MLP neurons of a small language model. Each row is named by its layer, matrix (gate and up: input weights) and neuron, and shows model dimensions 192-255. Each number is 200 + 20 x the weight over its row's rms, rounded and kept within 0 to 999. A neuron's up and down rows have the sign that makes its largest values positive.
After each neuron's rows, "fires in" lists the words (lower case) most often at its 100 highest values on Wikipedia text that the model never trained on.

L3.gate569,181,211,201,183,207,187,179,231,206,197,179,184,211,213,210,211,213,213,215,171,174,187,218,197,192,201,202,193,192,202,213,221,188,205,190,208,209,197,203,184,212,190,149,205,175,215,194,179,189,236,217,195,195,210,192,193,200,199,217,190,195,199,184,171
L3.up569,210,201,216,206,181,194,201,218,214,218,208,203,221,197,188,211,181,227,178,189,183,176,200,190,179,187,193,194,226,235,215,210,247,205,210,196,217,226,174,167,217,215,170,231,143,200,220,190,220,179,215,196,195,200,184,201,204,207,220,218,206,216,173,193
fires in: "city", "battle", "politician", "band", "club", "mitchell"

L6.gate187,194,183,234,224,178,210,194,201,226,215,177,163,182,212,225,194,185,192,215,216,204,199,170,167,186,166,189,180,226,201,161,209,230,212,217,180,192,210,196,197,206,213,175,200,183,211,194,175,186,197,214,239,234,197,215,169,206,204,216,216,180,177,228,204
L6.up187,203,214,208,205,232,216,190,227,230,198,220,209,228,204,201,173,199,196,223,208,184,176,189,204,193,189,191,193,176,167,156,188,185,184,230,213,143,233,173,203,218,192,199,197,194,203,194,174,204,188,213,226,189,211,219,164,217,213,185,198,178,229,216,207
fires in: "no", "or", "little", "origin", "any"

L2.gate470,202,223,242,207,193,197,206,214,250,178,192,205,208,174,232,187,163,221,163,180,199,243,202,216,224,190,207,172,181,182,157,196,220,192,202,215,209,173,186,202,192,185,229,149,210,186,190,207,179,201,190,192,200,259,253,170,175,179,190,215,220,201,186,191
L2.up470,177,184,213,201,189,193,195,171,209,182,213,208,240,189,206,183,207,188,171,224,250,221,214,186,198,183,205,194,242,227,187,177,198,162,213,206,207,222,206,195,196,213,195,198,258,187,195,187,201,219,222,201,222,181,173,206,216,192,172,188,225,193,204,199
fires in: "is", "has", "a", "becomes"

L6.gate497,192,172,191,180,203,184,195,205,234,192,166,188,218,189,220,202,228,184,193,200,202,176,217,166,228,204,218,208,174,237,221,234,211,183,194,220,202,179,187,188,217,228,211,191,161,217,187,198,180,203,195,207,193,202,209,181,199,235,181,176,206,199,202,222
L6.up497,212,193,217,213,192,199,231,199,202,172,228,192,171,195,205,208,203,196,201,224,196,169,201,224,205,166,217,178,175,240,230,226,209,185,174,180,198,198,207,213,226,210,206,208,200,216,176,186,195,189,228,199,202,200,197,211,211,223,166,169,185,190,196,185
fires in: "months", "time", "year", "night", "week", "massachusetts"

L3.gate99,175,200,250,194,234,233,189,227,226,189,201,202,196,208,210,168,206,192,167,211,247,228,174,202,186,175,202,199,188,227,186,174,203,180,222,218,198,191,198,199,202,200,144,197,215,202,167,202,220,176,197,204,173,205,220,147,195,207,194,194,208,210,196,210
L3.up99,179,173,206,231,179,164,169,211,226,214,196,201,242,125,197,228,221,215,208,200,182,203,200,199,196,195,197,180,227,222,212,226,195,172,234,209,203,162,199,191,198,227,158,179,211,184,203,181,196,198,207,209,228,258,202,235,220,196,209,209,216,205,184,205
fires in: "which", "who", "where", "whom"

L2.gate495,225,209,199,199,194,207,207,212,203,213,196,199,191,208,218,169,211,221,175,221,198,205,201,243,205,189,195,229,172,186,177,203,218,244,187,175,161,199,201,207,196,198,194,213,227,222,212,151,213,228,192,183,177,193,178,199,198,157,236,223,244,176,209,189
L2.up495,194,224,217,205,223,188,191,226,200,187,177,184,187,202,197,200,204,190,225,183,194,203,225,225,179,202,202,184,208,192,217,237,217,196,201,179,187,184,222,250,226,240,212,177,198,220,186,186,235,162,200,197,165,234,178,225,240,172,179,191,215,201,214,208
fires in: "final", "turnout", "nl", "fort", "cycling", "on"

L3.gate55,194,187,202,214,193,182,175,190,199,229,175,193,226,200,222,189,212,204,213,193,209,225,221,212,231,219,225,200,191,160,237,185,186,204,190,146,199,179,213,198,184,198,202,160,198,154,192,200,209,233,177,182,191,173,199,180,194,226,199,202,194,210,194,234
L3.up55,215,229,175,229,221,210,179,240,231,185,180,227,188,208,195,206,243,223,209,223,215,205,165,187,198,204,188,207,171,201,223,183,266,234,203,203,173,188,146,180,210,232,205,217,206,209,182,229,205,205,190,201,185,213,196,240,177,221,257,197,206,220,180,172
fires in: "this", "john", "built", "front", "north"

L2.gate690,207,230,206,214,207,169,196,181,199,206,229,203,173,192,245,223,228,189,212,191,205,197,244,252,199,170,194,203,208,148,207,187,217,214,230,210,244,212,190,222,157,213,202,217,215,197,180,216,214,201,188,182,196,246,242,211,187,211,185,202,189,194,226,223
L2.up690,198,233,221,211,208,197,220,190,184,208,205,164,220,189,260,206,191,206,189,207,227,173,210,167,203,210,197,170,222,210,224,195,206,184,177,195,169,202,210,224,176,148,216,184,190,210,194,191,190,212,169,199,211,211,243,191,185,208,172,198,206,233,195,221
fires in: "two", "is", "went", "three", "four", "was"

L3.gate249,234,211,212,174,212,216,198,190,202,168,225,234,174,191,187,181,195,207,211,238,194,200,195,197,191,187,173,201,193,217,215,219,196,213,245,182,231,219,196,193,227,200,209,206,199,209,209,184,176,205,181,230,192,200,219,206,192,225,191,206,211,211,216,230
L3.up249,227,228,221,190,202,205,168,197,198,188,201,241,207,203,196,177,178,209,202,263,168,205,179,208,187,203,176,184,201,199,222,201,187,221,238,169,220,222,197,197,213,208,210,183,201,185,199,213,161,200,195,198,187,206,208,202,167,241,208,238,210,204,210,201
fires in: "two", "three", "small", "large", "nine", "four"